python train.py --norm="rmsnorm" --norm_place="pre" --rope_fraction=1.0 --qk_norm=true --attn_scale=0.347 --tie_word_embeddings=true --init_std_up=0.034 --lr_mult_up=0.62 --lr_head=0.00876 --max_grad_norm=2.0 --warmup_steps=0 --final_lr_fraction=0.1 --doc_mask=false --dataset="wikipedia_en"
MLP neurons of a small language model. Each row is named by its layer, matrix (up: input weights) and neuron, and shows model dimensions 48-175. Each number is 128 + 32 x the weight over its row's rms, rounded and kept within 0 to 255.
After each neuron's rows, "fires after" lists the tokens most often just before its 100 highest values on Wikipedia text that the model never trained on.

L2.up339 [141  22 141 132 148 161 159 153  90  56 143 155 166  95  56 119 126  67 148 141 106 143  86 113 150  82  81 117 136 125 131 103 105 114 100 132 112 131 151  91 162 113 171 146  87  73  86 167  91  68 113 114 113  81 193 100 130 114 124  96 167 169 118 165 119 154 137 143 106 126 178  98  94 101 129 158 157 147  78 198  77 109 105 150 170 178  88 158 111 142 123 147  99 110  97 141 127 111 136 109 137  98 158 109 115 180 157 117 142 147 132 178 155 122  85 107  60 174 147  81 102 108  96 102  47 136 130 125]
fires after: " c", " B", " C", " b", "B", "b"

L2.up98 [112 135  87  80 158 107 173  92 128 160 111 160 116 152 144 158  56 119 129 122 141  98 145 141 158  93 131 100 169 113 138 121 114  82  87  94 105 107  90 136  94 168 148 156 124 134 143 130 113 114 111 104 123  98 180  88 148 139  81  72 123 184  93 104 127 115 132 129 190 162  74  93 135  71 134 132 169  91 130 109 144 116  92 140 170 109 101 105 101 116 105 138  98 136 192 111  61 164 143 125  95 131  74 114 143 144 122 136 129 117 162  73  81 115 122 133 143 165 122 126 142  22 167 190 127 102 152 124]
fires after: " M", "M", "E", "-M", " m", " E"

L2.up479 [139 125 206 169 136  98 112  95 152 173 121 130 153  94 131  82 106 134  94 112  23  86 102 153 120 146 162 139  89  80 105 175 153  54 143 138 116 151 130 147 127 105 160 126  97 141 151 149 154 171 119 113 150 147 139  90 105 116 103 139  75 110 126 121  99 140 115 176 187 145 167 122 100 153 151 158  94 141 110 103  96  47  73 156 109 136 149 117 158 110 194 104  97  60 100 109 174 134 141 120 127 127  86 184 166 131 127 123 176 165 136 135 110  77 126 118 138 106 112 134 153 112  96 105  65 164 152  97]
fires after: " H", " h", " Y", " T", " K", " J"

L2.up144 [ 89 158 117  81 162 123 100 111 124 146 145 100 159 119 115 115  56 152 106 173 100 121  92 113  80  99 102  80 188 149 131 138  99 134  80 138 133 181 100 104  99 123 156 196 152 159 160 188  93  62  95 189 104 159 129  69  84 198 160 139  97 118 132 134  97  80 179 148 190 119 168 145 134  80 107  98 119  99 135 123 214 111 153 163 158 156 165 184 161 165 156 147  65 113  87 119 120 137 125 101 135 114 157 112 103 121 180 158 180 132  93 124 187 125 111 123  94 120 114 106 137 161  99 187 154 177 132 144]
fires after: " c", "C", " p", " C", " sc", "c"

L4.up10 [137 112 177 146 148 141 100 186 159 140 166 114 137 125 113 162 102 141 120 174 190 145 102 123 180 145 116 124  79 129  93 113 114 194 156 137 120 154 136 180 119 160  74 181 110 175 102  77 140 130 116 141 176  34 163 112 174  63 149 103  68 124  91 139 109 149  89 114 120  86 147 131 134  86 126 210 106 163 126  96 182 153 137 117 148 169  92 133 164 158 168 129  76 115 117 141 112 125 120 168 181  98 160 117 126 120 119 171 152  84 101 129 126 124 144  46  73 113 173  95 102 163 122  99  95 139 131  75]
fires after: " c", " C", " was", " d", "C", " Cl"

L2.up171 [102 147 132 115 101 154 138 117 130 174 123 152 121 107 104 150 184 118 110  69  99 105 121 129  65 153 152  75 145 189 111 114 124 146  91 108 139  63 154 101 195 153  66 101 118 165 130 143 122 129  94 154 109 157 123 126 118  81  94 115 112 123  22 165 168  78 177 114 149 104 137 119 163  66  75 157 137  98 105 159 116  84 138 104 112 147 119 135 157  70 118  88  96 117  64 219  74 117 160 145 119 152 119 100 153 155 151 140 147 140 152 144 111  99  83  97 105 149 113 147 174 135  98  74 103 163 117 131]
fires after: " G", " D", " sc", " C", " St", " d"

L2.up276 [120 161 105 126 125 117  80 135  73 103 145 130 137 113 142 200 122  75 162 128 113 171 121 136 143 122 147 134 118 106 164  44 127 126  92 141 204 110  91 162 149 186 114 133 111  73  65 132 127 158 159 133 192 103 100 116 170  99  72 145 108 151 144 100 139 166 124 155 135  93 163 118 133 161 149 216 160  82 117 136 103  97 141 142 115 136 186  74 164 139  99 146  77 105 139  84 111 115  69  87 130 129 176 104 129 121 127 192 164 157 167 122 131  91  97 171 155 160 199 113 113  84 195 120 133 108 127 104]
fires after: " S", "S", " s", "-S"

L2.up136 [126 120 112 118 140  57  74 153 128 111 143 128 115 147 162 110 152 111 159 136 106 136 121  90 168  99 108  92 131 190 184 147 103  85 127 183 147  97 113 150  92 112  70 102 177 122 162 136 165 136 157 147  44 176 117 120  86 103 139 145 180 126 178 123 114 120  62 127 205 195 231  91 171 109  72 118 124 117  97 125 119 179 101 150 189 160 132 120  94 131 165 141 103 148 146 118 120 111 160 184  99  93 156 122 150 104  59 108 154 148 124 163 187 126 156 101 154 127 120 111 191 126 131  96 115 182 104  86]
fires after: " g", " U", " sp", "G", "B", " h"

L2.up59 [131 133 146 132 164 116 124 139 189  80 157  73  66 177 112 146 168 177  97 120 155 123 175  89 156 117 176 142  69 142 138  67  89 119 159 203 145 101 158 116 136 101 118 162 120  93 118 202 150 115 180 124 157 140 126  96 211  99 152 133  99 105 149 158  86 133 181 176 179  92 123  88 102 104 131 119 140 127 128  68 138 138  85 128 109 138 124  90 122 176 115 179  72  92 124 150 117 145 147  91 145 151 169 155 132 201 194 137  82 151 145  84 117 129 119 125 125 100 155 129 141 125 205 113  96 132  98 108]
fires after: " D", " d", " Sh", "D", " S"

L2.up678 [160 101 167 121 116 173 119 134  97  76 164 124  86 180 104 150 132 106 103 116  84  80 176 162 113 121 125 105  82 154  84 113 149 134 112 162 152 115  58  99  92 173 108 129 133 115 160 118 147 171 166 124  93 152 144 121 133  53 114 115 154  93 135 161 124 137  73 131 143 110 166 134 139  49 113 145 161  97 153  99 191 160  60 101 161 105 114 111 116  76 140 113 134  92 124 129 102 110 153 191 113 172 141 165 164 125 124 177 106 184 154 162 133 111 169  94 127 134  87  97 152  92 134 122 128 110 136 136]
fires after: " B", " b", " h", " Sh", "A", "B"

L2.up661 [ 65  70 129 168 137  77 168  99 118 116 121 120 124 165 118 160 149 148 110 165 131 139 123 127 120 148  67 117 154 150 150  89  72  75 119 100 149 166 135 126 146 120 100 145 119 161 126 173 123 136  99 198 161  84 125 140 123 113  75 173  87  77 123 156 157 167 146 113 209 102 122 108 122 140 100 183 161 123 100 128 125  74 149 169 170  98 116 152 161  91 167 144 115 126 114  76 163 112 123 114 117 110 202 107 144 157 166 184  81 156 112 113 184 142 145 104  83 185  98 160 178 109 145  49  87 114 141  49]
fires after: " L", " C", " H", " P", " c", " p"

L2.up340 [148 183  94 134  69  95 102 114 118 217  77  89 128  97 138 146 120 103 125 110  89  67  84  90 122  85 108 187 122 133 117 103 147  63  96 139 237 117 131 147 139 144 134 103 153 172 161 135  75 127 146 136 107 129 110  91 143 106  55 148 112 132 143 150 134  85 109 169 155 141 167 105 108 118 139  74 111  91  74 181 122 146 134 195 128 105 139 136 172 156 177 114 110 117 140  89 123 141 132 122 130 118 108  65 112  87 116 107 165  72 137 165 157  81  75  74  89 144 145 155 158 110 165 112  68  94 156 112]
fires after: " W", " h", " sp", " H"

L2.up345 [129  86 149 117  86 149 179 158 155 107  74  71  44 141 109 130 138 119 163 174  82 174 137 183 133  93 146 160 171 177 160  91 130 113 126 172 187 116 158 111 120 134 121 198 120  93 129 153  88  82 157 145  95 129  88  85 167 137 166  77 173 135 112 176 160 141 110  84 161 176 132 118  76 150 102  70 112 126 127 173 152  82  92 142  92 152 116 156 184 186 165 161 191 139 201 124 152 119 109  73 169  89 145 150  98  84 162 137 106 152 170 124  97 142  99 112 119 123 131 188 115  94 140 119  80 119 108  80]
fires after: " w", " W", " B", " b", "w", " L"

L2.up420 [ 97  73 158 168  90  86 127 153 128 197  95 118 122 102 104 124 159 227 127 114 176 135 159 142 108 164 148  99 119 129 174 168 110 111 137 172 141 125 160 167 163  85 115 102 118 142 160  93  54  54 114 102  77 104 126 138 115 174 139  93 125 127 120 148 112  51 200 142  96 119 121 140 132 182 179 123 126  96 153 128 161 159 100  88  77 155 187 147 123 147  73 147 111 114 138 162 107 145 137 131 133 136 120  99 101 172 194 145 114 112 122 131 129 180 138 127 156 132 116  77 129  96 150 165  74  86 106 154]
fires after: " O", " Or", " Al", " o", " n", " en"

L2.up570 [123 151 109 126 146 151 178 131 140 134 165  78 176 126  92 101 103 147 142 127 105 169  91  43 121 162 129  92  36 115 136 132  72 204 115 178  96 136 113 118 189 164 127 150  62 150  78 162  97  61 122 164 105 154  96 148 149 144 129 136 114  85 142 130  82 170 212 122 147 110 156 113 133  98 113 176 108 159 124 159 141 147 111 165 199  91 129 151 151 111 138 117 126  45  97 152 109 116 118 133 121 160 146  91  87 161 152 149 145 110 150  95  85 155 123 144 131 155 146 106 135 186 174 138  79 134 112  92]
fires after: "D", " C", "C", " d", " c", "c"

L2.up110 [ 95 146 174 121 139 108 120 117 117 118 145  79 105 167 145 157 133 100  79 150 140 138 197 109 167  97 152 141 113 219 145  76 121 117 138  88 169  99 168 158 179 126 153 152 143 166 148  68 107  85  75 133  83 106 126 179 140 117 175 141  88 108 161 144 160 158 101  81 123 142 161 129 101 163 133 145 207  60 113  62 127 105 127 121 160 135 135 146 117 114 167 145 136 167 174  80 160 144 112 164  63 151 159 182 123 141 173 204 108 174 169 134 139 135 119 120 168 114 167  94 136 114 112 154 123 146 137 141]
fires after: " R", " r", " Succeeded", " Time", " El", " Co"

L2.up255 [ 95 122  84 146 123  72 106  86 133 136 113 138 146 171 133 131 134 156 130 148 103  63 144  88 135 131 170  91 165 159 147 127 102 135 158 117  93 104 166 222 136 123 147 152 130 115 231 169 118 155  91 167  66 138 119 203 130  81 169 129  85 124 148 117 113 136 143  71 161 143 173 125 143 145 136 155 228 108 112 143  90 104 180 133 120 120 110 116 133 196 138 125 109 115 172 119  69  96 123  74 141 129 140 123 180 130 111 151 127 116 127 104 129 146 144  64 129 140 150  96 181  62 159 121  93 107 126 199]
fires after: "S", " R", "ra", " s", " r"

L2.up648 [131  97 165 188 130 149 133 135  88 118 144  96  78 133 127 134 146 184 141 163  90 132 122 111  91  77 102 151 185 105 159 159  89 173 127 106 170 150 143 142 120 127 128 116 150  84 102 153 115 135 155  87  76  47 141 107 137  97 112 150 148  67  96 130 139 122 133 155 102 172 168 114 137 139  82 176 178 134 164 131 147 121 185 161 191 161 102 107 119 112 161 108 156 113 106 158 149  88 115 118 134 129 180 164 164 141 122 107 127 131 181 171 128  88 118 134 183 132 127 160 133 149 143 150 134  78 105 174]
fires after: " v", " (", "==", " \"", " P", " G"

L2.up186 [193 186 110  97 162 174 144 115 101 129 117 130 141 153  98 105  86  84 110 136 118 160 155 158 119 155 128 113 115 148  57 173 164 126  76 100 137 128 174 121 129 106 103  98 172 147  69  61 112  93 128 103 100 129  91 134 156  97 108 126 141 151 166 135 124 153  88 176 137 129 159 110 118 140 102 145 185 112 137  70 118 118 130 101 166  68 147 121 169 132 173 135 102 137 139 103  73 162  81 151  71 102 156 104 132 140 184 117 205 167 107 133 168  93 109 142 111 203 154  59  56 196 152 119 110  77 150 106]
fires after: " s", " out", " S", " m"

L2.up443 [105 114  72 146 164  68 202 120 119 158 165 140 107 131  96 163 109 100 122 103 182 111 186  85 157 108 134 199 134  75 109 125 118  87 104  69 139 105  85 149 155 129 112 137  94 107 115 149 156 118  68 134 168 142 127 120 135 165  90 158 128 199 177 171  72 170 133  82 117 163 123 115 137  77 115 133 156  78 134 142  99 104  66 116 168 120 150 179 113 107 135  96 165 108 111 141 129  86 114 163 158 150  95 127 126 138  91 104 162 116 142 153 160  65 190 135 114 133 141  97 196  75 115 201  86 190 124 141]
fires after: " W", " M", "W", " F", "M", " N"

L4.up241 [185 121  88  90 142 120 117 163 101  90 164  89 176 147 116 119  84 112 128 118 132 133 128 170 173 170 145 168 163 181 154 157  88 173  79 116 120 182 144 131 168 203 101 144  93 134 146  95 112  57  77 157 136 108  63 111 187 107 137  86 135  99 108 139 129 160 141 105 170 119 156 151 144 131  90 138 132 134 136 122 134 164 162 148 118 155  78 134 147 208 170  98  49  95 112  72 133 130 126  89 133 138 142  66  82 143 170 103 150 141 106 122  68  94 145 130 167 101 174 113 140 177  85 176 120 152 136 111]
fires after: " c", "C", " C", " N"

L2.up405 [134 110 148 112 195 122 120 153  86 101  93 141  97  99 146  85 157 172  79 150 170 134  86 121 108  76 136 125 164 114 126 137 100 107 108 186 118 124 119  96 207 121  84 107 117 102 140 126  80  94 107 120 148  68 113 145 130 113 137 107  79  49 132 101 142 153  92 167  92 144 162 127 142  92 146 160  84 157 158  88 102 198 106 147 138 152 184 138 126 139 146 117 150 132 114 165 185 140 139 131 154 146 113 196 148 141 107 115 111 117 164 147 161  59 110 165 109 113 127 162 200 109 111 136 120 140 107  80]
fires after: " N", " d", "N", " v", " V", " P"

L2.up54 [171 176 111 137 141  84 184 126 121 165 174  91 186 111 162 129 141 156 152 106 155 149  68 164  93 150 125 122 160  95 160 135 109 107  75 163 121 192 166 126 110 123 136 198 109 105 147 134 145 110 126  90 129 162  66 123 103 135 135 152 137 138 144 166 160 152 137 124 134 113 201 136 106 162 173 178 170  87 112 165 123 109 109 131  76 115 116  82  92 116 171 106 129 121 163 102  71 162  70 114 116  79 106  79 145 114 179 140 127 130 133 104 126  35  84 133 127 121  96 110  79  99 194 117 122 174 118 118]
fires after: " S", " s", " R", " w"

L2.up129 [161 133  68 198 106 117 122 157 103 161 138  82 119 144  71  95 141 138 128 127 121 116 130 123 104  80  96 166 143 127 145  84 165 160 111 156 127 118 160 115 127 174  91 172 126 135 129 153 138 129 190  85 110 144  99 109 106 113 127 149 199 132 104 100  92 164 101  81 130 117 131 133  81 138 132 107 125  89 156 116 170 120 111 184 148  56  96 212 104  73 127 117  90 138 127 107 130 129 126  90 127 116 181 122 133 150 126  84 190  87  98 102 113 180 124 124  79 110 162 152 141  84  44 166 134 188 126 180]
fires after: " W", " w", " t", " Sw", " Co", " T"

L2.up319 [133 128 109 157  84 114  99 112 170 150  97 156 159  96 163 122 127  97 113 111  99 145 124 127 127  79 102 106 153 107 184 128  95  71  83 109 100  99 136 180  87 103 117 153 128 179 159 135 154 139 104 140  48  79 142 110 191  79  91 172 139 150  78 114 166 134 146 137 143 153 163 126  80 119 119 180 104 109  59 198 162 125 135 146 179 105  98 124 168 128 116 198 173 108  96 117 125 203  78 178  70 121 109 145 194 178 108 138 100 137 167 180 160 107 123 169 170 143 140 120 154 150 150 109 174 126 104 108]
fires after: " G", " g", " o", " ch", "G", "og"

L2.up619 [175 152  99 156 146 102 171 105 112 116 125 147 113 114 166 216 149 134 139 130  89 174 149 172 123 148 154 147 135 119 132 122 153 105 127 182 117 141 138 127 133 171 118 144 132 109 160 115 127 231 211 148 130 181 118 194 125 141  55 144 125 140 148 104 148 156 126 149 154 126 211 105 121 152 147 126 157 162 208  83 103 139  92 107 134 140  86 144 141 181 116 147  88 106 113  79 153 124 125 114 164 126 185 173 152 106  81  88 162  81 155  91 163  94  98 122 136 205 126  84 151  92 109 157  69 108 140  72]
fires after: " h", " sp", " b", " B", "B"

L2.up464 [101  76  90 167 170  85 117 166  97 126  73 169 179 158 138 163  64 176 130  91 151 114 118 138 110 150 101 118 117 104  95  88  96 161 110 123 151 110 115  65  51 206 121 185  65 128 148 131 120 101 137 161 150 127 178 130 112 145 130 135 100 104 137 167 141 177 136 121 141  89 153 134  79 120 142 153 159 108 140 106 162  80 127 247 145 111 126 158 166  95 143 140  57 116 135 144 109 136  99  93 151 164 115 109  89 107 128 104  99 140 114 128 105 155 110 134 126 168 184  68 128 159 155 127 129  94 145 165]
fires after: " C", " c", " inter", "C"

L4.up58 [139 133 203 115 112 120 114 168 184 113 110 121  96 193 169  77 153 152 180  77 162 166 150 123 129 135 122 152  62 125 121  49 148 160 123 144 116 109 156 149 158 108 130 145 137 120 123 109  95  95 178  77 116  99 133 118  50  72 115 139 126 129 134 173 106  85 131 110 133 106 149 135 165 122 123 161  54 126 117 161 122 153 139 115 102  50  99 182 181 154 159 180 149  71 100 102 129 105  95 117 197 143 185 171 155 119 101 130 143 134  95 151 148  69 193 120  90 129  98 101 143  90  89 164 149 110  75 158]
fires after: " in", " In", " to", "res", " for"

L2.up2 [124 192 135 131  95 128 115 136 114 147 179 168  67 173  97 174 119  92 123 136 109  64 185 143 132 135  76  99 112 131 172  91 130  65 125 132 108 137  89  80 101 173  80 128  98 100 106 186 130 130 188 147 135  96  72 114 109 101 123 137 120 106  84 144 129 150 144 146 131 146 168  67 127  78 145 149 136 128  74 150 132 105 101 156 115  97 114 123 111 142  76 126 138 133 112 181 175 195 173 118 163 111  82 166 172 102 121 139 115 106 125 145 211 147 157  43 121  95 171 116 157 170 147  97 188 167 179  58]
fires after: " B", " b", "B", "b", " C"

L2.up417 [116 154 140 151 121 153 125 131 135 168 143  92 112 152  76 113 127 140 115 102 129 109 161  30 111  93 121  54 146  78 156 111 175 129 141 158 135 105 134 148 143 118  84  94 132 171 161 159 126 114 108 122  96 144 203 151 190 151 209 102 140 145 107 156 127 161 137 103 194 128 134  96 149  95 123  62 128 167 156 152 100 119 105 180 185  86 113 136 156  90  82 174 120  94 129 111 100 143 106  89 133  60  93 155 113  90 150 141  96 181 143 139 145 118  99  81 166  48 102 169 202 166 155 124 124 146 139  89]
fires after: " B", "B", " G", "b", "ig"

L2.up371 [117  88 150 115 139 166 201 147 128 120 142 124 151 110 158  81 175 117 128 114 167 139 142 142 115 129 128 123  94 115 167 154  97 146 138 139 101 113 172  68 154  88 147 130 185 154 156 113 118 110 153 124 150 133 120 104  82 158 112 160 147 114 128 101 177 121 166 137 251 196 151 106  99 180  80 106 160 138 114 117 107 104 133 163 157 145 119 129 143 181  87 148 148  83  86 109 181 164  99 117 109 129 124 155 133  79 133 120 147 145 128 180 107 140 106 140 149 123  65  94 167  78 139 190 128 167 201 154]
fires after: " g", " h", "og", "G", "h", "H"

L2.up192 [131 162  88 102 125 140 130 109  85 124 125  98 115 126 135 103 106  91 170 134  47 105 173 147 117 126  93  81 131  99 175 122 164  96 119 147 136 129 105 115 137 153 102 110 135 140 124 151 161  96 165 144 150 170 167 123 175 142 128 123 170 150 215 148  84 140 150 169 177 202 191 120 175 143  91 128  83 143  95 141 129  85  32  97 165 129 114 165 110 181 163  85 184 144  91 169 119 125 169 104 136 101  61  94 121 155 117  91 117 106 131  98 141  87 122  75 134 129 160 191 119 139  93 158  81 149 163 117]
fires after: "w", " w", " sp", " W", " K", "-w"

L2.up615 [ 90 129 142 163 114 121 142  17 126 163 112  79 173 154 203 134 152 144 134  71 135 157  90 144 102 161 110 133  85 148 166  81 128 158 121 160 172 203 155 118 120 102 164 180 119 121 123 111 110  87 169 160 163 168 139 121 122 120 166 132 170 114 101 162 120 157 122  78 176 123 149 100 124 112  95 123 153 130 180 160 102 155 109 122 150 150 126 150 167 120 112 150 141  78 146 104 127 185  92 113 114 134 160 147 109 126  64  61 112 147 115 143 171 201 113 155 202 131  96 122 158 102 123 174 141 153  82 120]
fires after: " H", " h", "H", " O", "el", "ag"

L2.up600 [158 150 145 180 113 122 205 126 131  93  86 122 128  96 104 158 120 117 149  55 133  59 143  81 145 123 124 122  28 131 124 109  94 142 157 167 197 132 148  74 169 130  72 167 157 146 129 106 113 145 108 193 147 134 119 113 124 126 150 168 134 125  89 157 121 106 109 130 135 181 179 118 126 152 128 166 151  82  58 137 169  87 120 100 189 147 106 147 150 116  95 147  86 123 137 134 116 135 144 131 146 159 118 110  85 172 140 112 182  90 105 162  83 144  98 123 134 141 125  87 161 101  97 113  65 119 141 133]
fires after: " D", " C", " d", " c", " sh", " G"

L2.up123 [101 140 133 159  96 108 117 116 119 101  53 165 131 164 155 165 141 102 119 115 106 127 128 121  87 159  85  87 122 143 115  99 124 100 176 158 152 118 213  64 148 141 127 191 134 148 117 137 164 154  82 150  89 130  93  32 174 161  71  94 117 125  97 146 152 167 150 141 125 165 117 111 194  61 108 131 105 119 115 169 138 115 131 140 114 154  87  91 173  81 151 157  66 101 106 114 131 102 118  97 160 113 154  60  63 107 151 140 100 113 127 136 163 113 178  47 137 101  89 125 108 151 154  74 135 103 165 127]
fires after: " G", " D", " d", "d"

L2.up467 [ 97 123 137 122 168 151 148 162  82  93 127 138 156 140 124 142 127  99 132 161 132  96 157 115 143 104  93 188 189 106 103  85  95 134 112 112 164 154  91 126 122 117  44 182 173 130 104  54 103  41 152 179  97 208  89 132 101 149 157 104 131 137 126 119  81 109  77 133 103 171 154 178 101 159 109 139  50 110 164  76 111 113 129 125 123 153 106 164 156 147 142 136  98 121  96  93 137  84 123 162  93 157 166  98  78 145 120 123 221 160 101 144 184  92 151  71 149 137 133 111 169  84 187 132 135 154 149 143]
fires after: " F", " M", " c", " f", " C", "ach"

L2.up311 [178  92 120 130 146 122 123  85 149 112  79 152 145 122 181 194 129 108  95 113  92 175 160  76 122 154 113 132 124  82 172  87 131 179 102 105 147 136 148 186 162 108 114 161 103 157 182  78 170 194 140 107 113  77  91 174 148 123 177 127 168 113 164 107 161  96 185 147 182 108 149 105  59 131  83 128 147  95 121 165 153 102 153 102 134 115  78  84 116 168 132 150  77 125 100  92 113 136 147 100  89 131 146 120  68 187 139 146  88 105  82 161 134 143 138 116 102 158 100 107 142  77 121 114 172 164 144  70]
fires after: " g", " G", " Mc", "G", " fun", " c"

L2.up263 [164 105  85 184 106 103 120 149 131 157 113 134 123 175 131 108  74 135  96  86 168 152  84 128 163 145 130 136  65 125 140 185 124 150  80 127 112 116 127 157 167 129 174 142 140 170 190 102  87  84 169 115 126 127 151 147 139 102 173 149 119 154 131 135 112 152 140 172 145 110 176 115  76 139 151 132 210 103 152 132 161 125 250 155 195 178 131 123 110 153 143  97 153  77 184 148 107 133  89 145 129 185 111 111  83 156 138 208 108 119  91 171 117 128 118 112 137 123 172 135 140 137 122  65 113 142 103 168]
fires after: " c", " C", " R", " r", "C", "\n"

L2.up474 [101 174 102 109 128 156 157 181 192 117 144 112 152 179 106 150 164 120 159 121  98 176  87  96  97  95 165 134 155 142 149 140 127  54  75 135 109 119 183 114  90 141 139 144 130 101 143 136 160 160 179 142 168 189  90 112 145 157 106 137 166 127 137 124 105 156  88  63 117 134 117 113 147 121 115 124 104 124 125 146 150  91 137  85  62 137  96 139 184 121 126 135 133  79 113 114 157 134 171 169 150  90  94  48 143  79 171 104 118 122 114 177 221 131 121 100 115  83 134  89  89  42  80  94 105 155 158 119]
fires after: " w", " W", "w", "und", "or", "ach"

L2.up684 [140 225 107 108 122  58 142 128 117 150 136  76 133  96 138 165 100 176 133  72 178 116 150  90 129 129 103 132 126 130 101 116 145 154 139  97  95 147  96 158 155 139  89  81 118  77 141 153 131 164  99 155 162 149 121  81 166 105 155 122 154  94 165 185 107 131 114  68 135 162 139  88 132  89  94 134 145 101 131 156  89 139  83  60 177 142 146 113 104 133  94 133 120 130 109 113 160 172 116 109 126 115 154  97 159 114 166 167 139 142 130 164 150  42 128 169 117  81 123 174 117 129 141 103 168  91 113  61]
fires after: "S", " S", "M", " Q", " M", "O"

L2.up571 [154 118 157 188 141 114 139 119  78  92  99 181 114  61 155 136  99 193 144  83 141 158 120 131 122 128 115 203  48 146  62 157 179  98 145 108 136 171 137 152 126 126 122 140  92 143 118  66 133  93 142 126  72 113 120 105 151  77  87 112  88 156  98 164 179 136 126 134 134 118 148 144 124 191 183 149 171 116  82 106 126 169 122 163 114 106 155  48  93 220 179 122 121 138 115 133 118 168  84 170 181  62 124  96 116 169 112 133 174 113 109 147 146  75 113 125 146 135 143  77 143  92 158 114 149 201 153 125]
fires after: " c", " C", "C", " ac", " post", " P"

L2.up208 [100 154 121  75 118 116 102 116  81 141 151 151 150  97  83 154 174  94 147 124 113 148 150 147 119 138  92 145 123 136 154 144 127  93 100 104 120 143 177 132 148 126  88 123 127 124 125 139  65 116 106 139  86 113 124  90  94 154 128 130 148 170 153 126 114 144  99 142 175 179 150 167  57 154  88 156  97 124 140 107 166  97 133 175 174 136 105 100 155  84 163 170 141 164 117 171 124  91  98 103 134 144 137  73  97  73 135 156 113 105  76 165 132 118 148  95 132 139 121 118 129 117 125 124 105 148 153 100]
fires after: " w", " c", " W", " G", " C", " Sw"

L2.up606 [113 170  76 146 135 124 143 171 200  97 148 130 120 141 152 132  82 129 154 130 141 125 143 123 103 119 127 137 188 109 113  98 100  73  67 152 130 110 120 183 151 175 130  77  83 117 123 139  53 101 139 159  72  78  69  90  59 146 119 134 106 115 143 122  72 138 107 159 154 144 110 122 120  97 108 151 131  62 162 109 139 124 102 128 154 210  87 113 165 106 163 156 118  91 196 113 164 148 151 171 129 182 142 156 119 161  97  86 126 105 124 121 148  52 115 124 119 103 111 127 150  63 136 176 153 168 167 111]
fires after: " m", " M", "M", " c", " h"

L2.up395 [ 92 167  21 140 174 171 126 114 150 124 146 147 174 137  97 121  91 153 109  76 122 105  68 135 123 147 103  80 160 153 105 131  73 135  81  81  64 157 173  76  98 172  96 171 129 136 104 132 121 119 144 151 133 153 128 176 178 141 131  83 133 181 137 165 128 160 122 170  88  90 108 130 129 160 147 102  79 158  94 154 106 185 134 157 151 112  97  97 145 140 108 176  56 177 172 113 118  83 152 148 102 100 120  73 191 125 135 169 143 125 168 139  94 117 110  38  74 124 112  63 143  87 161 132 142  62 150 119]
fires after: " s", " S", " new", " d"

L2.up271 [133 119 122 156 154 204  91 118 144 148 146  78 126 158 118 157 103 107 128 197 138 131 154 113 107  88 166 167 144 160 141 104 190  92 120 161 171 159 137  92 154 141 161 121 129 141 128  82  81 144 131 154 155 132  86  88  63 120 109 141 148 105 131 155  96 111 188 126 188 143 100 113 143 162  88 135 136 161 166 136 147 169  62 175 162  91  98 167 127 147 162 122 149 101  87 158 194 134 162 107 183 107 123  64 108  97 142  53 131 139 131 100 104  97 104 127 142 100  88 119 111 125 120 144 137 131 143  80]
fires after: " h", " H", " w", " W", " g"

L2.up748 [103 114 220 116  93 122 122 123 154 175 132 179 138  82 120 146 126 184 119 143 198 145 125 101 108 143 147  49  74 176  85 107 118 117  69 184 100 151 137 161 101 130 107 148 128 126 169 137 105 112 105 139 150 168 170 114 149  76 116  95 115 165 144 114 150 124 145 137 113 103 112 156 166 187 187 137 156 120  75 115 184  45 104  98 166 142 152 114 120 128 137 153 152  98 150 133  74 150 118 118 119 143 146 149 160 121 106  95 107 118 113 105  83 117 140 176  81  85 152 107 130 146 187 105 153 162  95 120]
fires after: " E", " o", "E", " e", " O"

L2.up610 [155  75 123 142  90 114 104 100 117 101 207 169  91 135 124 135  29  89  69 131 124 134 172 123 133 156 127 122  93 130 110 127 142 194 108 114 148 170 151 154 182  77  75 139 132 142 123  79 137 191 112  96 146  96 153 134 111 135  78 138 172 159 133 149 123 142 143 101 183 188  79 127  52 143 142 153 175 136 144  76 132 102 183 154 138  58 108  76 143  64 116 105 141 101 107  76 203  86 102 117 115  99 141 116 119 131 165  91  93  92 112 122  96 137 143 146 124  94 160 106 127 117 139 123 150 122 106  76]
fires after: " R", " G", " Sw", " g", "R", "G"